Part of a small language model's weights: MLP 320 GeGLU, 362M tokens.
MLP neurons of a small language model. Each row is named by its layer, matrix (gate and up: input weights; down: output weights) and neuron, and shows model dimensions 16-143. Each number is 500 + 25 x the weight over its row's rms, rounded and kept within 0 to 999. Numbers have three digits each. A neuron's up and down rows have the sign that makes its largest values positive.
Before each neuron's rows, "fires before" lists the tokens most often just after its 100 highest values on Wikipedia text that the model never trained on; "fires on" lists the tokens most often at its 100 highest values on Wikipedia text that the model never trained on.

fires before: " 19", ",", " of"
fires on: ",", " November", "mmer", " February", "ary"
L6.gate310:511527494518474536514462487507505501514478529547456489504495540542493468480518523502462479501452529538507457540445505532477505511476521528491482515492519477514461480498451519497501542509472452504483499519431498515491475536505525486470466513504493500500515530533514508481504472473521490509520515531505498493521464474467473506522468481510505471524502474473483454496532456521490521510491
L6.up310:538516504508465517537523503489496481509463499501497506509506480472523505526541511521498455484497507502508480457462516487483490501453466509518503438488537508470478474518513502534482500450453495475552475510497539496459515503461469508516503494510521515475437470486454475478506461538514491465522481500510488486515509515492500524500521469510512467492480517506476506528493454506495533542479
L6.down310:530528515504505508511487499521525502472452494492483494516507441499552485494493513487504505487487473489484492471486459520537514496484494529489508518504528509548500525487482507474529496468528517517508458503482503482493514469492485479461509506480492508536500489483523467526494533464527468503516475456506503444488477507492492517508477495504535451453496561498519519494500451492525512479541

fires before: " 19", ",", ".", " 2017", " 2022"
fires on: " July", " years", " November", " October", " May", " year"
L3.gate58:511512511494462492480479498525523504470515484485488507460525513526491495492549510511487530524484490466469510467458509518513539547494544539502509465482521495522462534549446525508511497491504487484505489492535536492534483523509514527503468450463549521501505486512525500480514467483500441485538442519508497509486512486458512541508499454541522502500497528528491491538507540484499474474482
L3.up58:506522499523441473530500518497522487513469489511490533513506483496481496552502504457508451515502521527465441493493495481451510538497528493530527539496496533444500495513504496539524480475490501512540496515475476478474488470488465505496515491502500516504498478484471522467486455474474465470527484502466506470532527417516476467521515552467496518475515514533540502510490545492523462502487
L3.down58:508492525549505525499514540495505494487498514483475511494484509498586484503508500552483514452474525493532504502501498485513477506468510512519507506473501515543495494463452525493508481473507492524504510523489479523549498468531494485470500519498475507516472521494503478480517549532493477539554481502487483487483510521482478507510458491469516531490564531518495521502486495465516538468527

fires before: "round", "ir", "row", "et", "ive", "able"
fires on: " g", "g"
L3.gate312:475485463499521493459527459521505468537496459539497511502468530528510438535436466503508489475514504484483507477498479477522499495467494503493513525465466499530463540526532524477512498546498497525500488495512532503507491487490519474523505540532482520490511522465503503489465495467535468497485465460479500551491507483494554479489517452485527541508531484497483521499543471485444528460508
L3.up312:479507467513468536529529480441547459468496487501454460489552542489547485514498519506480532528506544511520492490480538541534498450476444442493547492531491477500510504496511503511478531491507464533457515489543511499497506495486478514495503476515451544488500488505475525496456485485487500524461486487521478475530485497512492512519544483479520472530510515495439544471475525507482512495494
L3.down312:488488488543481493484471499484442491489512483551555508508509516492510503492468455501488528479528487552524497510468506510487496522492486485495486464548478511453430518462502466516496520540523505507497520513512469524501479526497548471503480475502519541499508524526532430508476503519535465480492515484494525524532531533503457484523458504534534532517497487515492525521528513505444506470469

fires before: "\n", " The", " A", " In", " It", " This"
fires on: ".", ")."
L3.gate169:507495523503494483509514505497521514528536481531459560516515496494507484492475490490498502471474528474475481455502539507523503499539500543518562488498526468481543491479510512546522484482489486523548489497505472536525468493504487511488476493512469511440461541484517495513505476526516516546479487502480529502505523526478482482489522532517522446551515457519555461448522483465486481470459
L3.up169:526487463536454493513511502496507495482472521452476495505501543471483444498581501454505479481500477502489520459523500451486541512487528495475495490491524476500486499521486528524541493500522494489529510467521461526462485514541462451526492484515495533461473498502483496495507500547489469512489515516487506463506468488481500476507529480512488482463541545517512505503507511487529510524460
L3.down169:494472513481554527500486519471448512449515509510549551510520493477494505541474494517474576515458469454508503498479453465527464461496478513497505528520440523522529530499525521469459516505514526485504487502498493482501562546499527528494491472505469483498510528468518524472442511471523505478468495455537482533481527528494502523524481517486528531531482526466507484489513496509513536521536

fires before: " 19", "st", "i", "ial", ",", " 2021"
fires on: "it", "ve", ",", " January", " May"
L4.gate198:473497491492455501473513564505522485511472496500474492454495526493497476462464491482533501502461488568481515505485505505483507459501552492483511457510507499509482535529491520480507525454512492503532519504467488513497527526490501519469483461483492496509519438500550534493470515490559486544510502504448490483525505489506537518504477517508508485468515548534465503499489526507500461516514
L4.up198:495566526526489547489503510489455471508506507525480491517492510512476518479528500492533479486514509489501472472502538499450509553467511543490484466499548530521483485491448540471494487472489522482467487479490514463521542463475499536488505517506488501475491462507541491466498495514517524505488518456501483530543455496479509541486491532494497493481472506508510503531506525464520498526525
L4.down198:494510491507474482489546537531555489507487483449524485453510498531547479505519495544519480476493519473508507423467493500547487469490501527470488462512500477518483543467437474471499483476518524528548511494468469501551533493530501471484493507493542529533545509490499519537501512462521514497509479523503515474497503491498487549522482480533513483509479507475503481460470512512517497495521

fires before: "ute", "u", "ated", "al", "ent", "i"
fires on: "min", "it", "at", "an", "iv", "ra"
L6.gate161:499501490529507494528503475514531478481521510540469502491509526460474526495483550489578494513474478463479515459487537520501502490524455478499516502530522504514561493511438509481509520499497521472534564510470494548510480499521482489482533507447477541515536506479504503456549521467518473495530490513501510506497475509501463490496525519505480515521483495495501496480537489535475508496495
L6.up161:451501515533509478487501541529487485496507498514542494507531495486495486507470523505514519507499509477473451444517470532516525539525530542493508509477481545475474500508488496490501490438511459475475492497472517517499476472481518493488504505482506492524487512519494482504549511530497494511481436534485489489521498502485527526493543520563502517459519488461521508507523500524496501512469
L6.down161:499539506516502544536465548489458490546521524466495492480503515512484545524492511515512481467505521530538462503531508502518484516435502467525470468509511519487508434488497496477484482535467478501484492491514481418558468519491532508496519556496476485503483463470517495503492499493461486522488549515512469537465527482506506489518522506526502503517519548480492513508539521535525472503471

fires before: "ur", "mb", "l", "-", "me", "mmer"
fires on: " co"
L2.gate56:523515504480498469490477495505486539521499454530509486480525552507525462463445476541500510498516522505517533504456462483500510530505529507484523519471467487527512489525503512540504501495511540474469501514481563470510515460486483512529510491496517509486502459475467514500470479493467488465528518470494541541527513501497498514504522484470481510508424511468460494526520542461468481530531
L2.up56:520497486477551475492473536498467555524489435503463487529530503521475515501496487510473439509477517508521530471469504499547475510486481462490514512501523512490473530543514562468505489513473517464493481453474563501471525489431521513550542505514517533470488507468493494501490481520452473480473536476527506501531559491500474510505483519474490535481494512507455496545484462490434506525551
L2.down56:515486516482523495530460493527498477508538510513525480475488488489483540528519505517470507513512522484528483511514487543542470459525538500491491472480469552564442499498532539501508518481500488518542460504486464541495544499477471534517502498470540508513491476484454498539445461460497538505471493491494505478531483505497535540518510481509471481497516488506473453464546481522504532467512

fires before: "rect", "ed", "g", "ff", "vi", "s"
fires on: " di", " Di"
L3.gate79:534495490491504493515515520500518507499533487489462488500460464530530452502439490472509524471508497479542516473501502501516531487517456504474462532500527475529512498480502477499495480494537491501498466501494476516502517480489488517532485496429487545446505514535513506490490525445511480509522506475513520510491503521502533498503505484474500456512427510517465519483530469506483532453521
L3.up79:547493528556490502463529498548466520510446474543528468472510471498496520502495523545468540502493526490502514499515483542531523477513508503483516491504522495512473515515478495500469472484498478507494493542490500483489465491465493459513502527492489518506495457529489496530506548524497558513513531515474520460528491476476466493492511548506486553525471457462472518546495509462485481514528
L3.down79:474484481488438509487496478468512509500528500491497500527475462512555482483489474490517500476541478497555487470491527469510510548464468477495450512480455507508484493468513439475514500496489480523500459497516450516473517534501523508491454537486458518527523514523493475500462531519510481477517495480541465483512506512493515521493528496489501466502475486542490508508541482507476479463501

fires before: "s", "ed", "ing", "e"
fires on: "'", "as", "ak"
L3.gate249:506554501491471437485457521536534466481465551516511516508489502491486507514459486485474509528524519473476460481477483452545516515481489489477527502485497546497510518511511500470465531526528530436463440493502484471472485484517498476460555486474513517502452493525502501533485500494522522498500472543486491500486498502471506462492541531553511516496509454511524516469522472512475540510457
L3.up249:512484504484493487527511533500503529496487518506467491485488529535515485513468503441523460543482556500511547489492506528523494516488451526485473492527461526515516518514516508479480503505542494485457470488482498529521532483518484510520493487499496481517509524480498467447476536532520522529548482520486477475498458476500472527506489536506569493520498524515525521487521467491458536498490
L3.down249:500468503554542497489502464471523511499511532489521514522478484494479476524531455487515488507494461508531487481490467517488468512513528529501489515478463509474465486475513523511574475521479546486546491494493479514487543495519460521518469510540492495521517484516505472481498473422503497530501520550518546500522547480513476458498492529497521520529502498448523511498533539528536500494471

fires before: "\n", " The", " It", " He"
fires on: "."
L6.gate5:456489558543525562480457489523486502468514527524519538495550524458475505508527475533511524496434521446479491507496504521514491476532500524465493479498490460482517465527510483473510509501529474478534494493488447505466500513553478502525486462511524437462501509465535553493501507516509514498445513514497491498490516506498497500533515494536533519515488514490513500534498515490516510529415
L6.up5:500510499471484457498479510515482512542487499496506472484533501537481496525488462497500518518520486459520532481472528458534518477545484516469509457474483499447512530460509494548506486513553468519486463469534492503472512494511436497512465504503495490487517450508513496502521491511528487471476478474469485493504459531507504485512518512491533511465529514437514453514483501471508571554490
L6.down5:456498520503517481459497507504490520503531503497546560517506501481507494559482446521504518476426511472526503509484462453497458473480515519500519523513475521532500519490533475491478502464518517529546518524497470517523509502463532455459474496534511489525500523464497514495487522443517504503501480536501453496484496513463536511490466490513524541494487502505532505434521517514548487474499

fires before: "ist", "us", "ated", "t", "ure"
fires on: "min", "at", "x"
L6.gate99:484444499537499494571517517483501495520536503488546494501464514450537533517548459459518505490505505483466477497452505529489511559481511466504496440507520525521527489459485499509477540542491537533477493494520463505490470519510496488475527509480535502507499492491510524511526479507497476535489500498480510462495495547485482512516510478511475495500536476519549496491515473507487476471472
L6.up99:497520510503517466463523485545486541486487515474513510524457512543503444501485525496466505492505515506501491544499525509534518496521481440508528486531498526515517508504557499493496523525505463490491548529488457463501471525498506487522471450528500490471477529472508483504532454516486485497480508506542507514496468505539505541518567458524509529444528538463505511510523501544560445493446
L6.down99:528497512475491497507518538471542494532450512485519477479543489463509485527545491477464488432521519524530486525482546523464495475522496541489481515529513519502519529511496505491528522547536479500490489499511499491533514484494495550500476465493515474481538490513504492486474538516523501467548507492520519476526522492519495510541525478509491517498491511467528501508485469534511497548530

fires before: "ed", "s", "ing", "e", "ative"
fires on: "as", "port", "ver", "present", "duc"
L3.gate86:509500506481476481447463490495521527479520451474445479516489496524451499469524551511508504516486469542514483465490516548532526462493518487502513472496507530489527539465514521466500507512550461502504512474485513494480494527500460459480503469528477515475486497547502530516475507517502515488468520480488517464475535442515521458555553508481540510448504462518510513494502495484519471495490
L3.up86:485522485449501495498495520533499549560484494477485484510510502525497483480478523524483504544519475509517468483520514535536480466497506533483481488509498509464530506517473503467494503516543495468469540512508505547484509519498501491487508458473531442531486452543501486509465467533501523498470498471504522507526520480519508488543462540446515499537530512485510493495496487559532445493469
L3.down86:514496521522501498471525483505475495473461511522491535495491494472503500470491438503504506508516525465567515492484456489503519538486482477532481548497494536513496519501519461525490524473495554475517482435477541469499528490529502514504507526516495520498493505488488536476530479538517482507481540473503549510508487555478525491497539474466505477497516484508469507474470515501563557477533

fires before: "ur", "unt", "mb", "re", "ral", "l"
fires on: " co", "cent", "o", "co", "ent"
L3.gate91:524533532546515496481443531528502465492497534504514491477496508512499495501515500517465505565499557503492552517485494513497495481517511489504508446513519514572536518490521502500520509465520460495476534489529480505522470536486524494515475476483521523511485477462505475520511468528562503484517474492511469498535527518488494464475514485475491489494507489535518479474510496498482466472526
L3.up91:480503496499507550448515499451492489515555516510475498488487487537496498448530489500471511534517485504523527502492492510524505490510532478528483503506499510490469517494528505504497508444489459451472527476488490512470512560451485469533517502517491458466511490494540479512516513474512512508519501498514490482484502539502523519532507501501491543520501514487479458486560468472471533519537
L3.down91:491477519506493513512469507520507501515496492501505506502475468505514471553456484505532458538498550496492509529502499468491511470507485517495510502478521537517475491512470486472543511526445466501491481471503512539489458488491524478484482518519494536487439474482504506522511454481543495501502513536450485481513541503502461528492520524501447487486510522457524490475482501503529502490486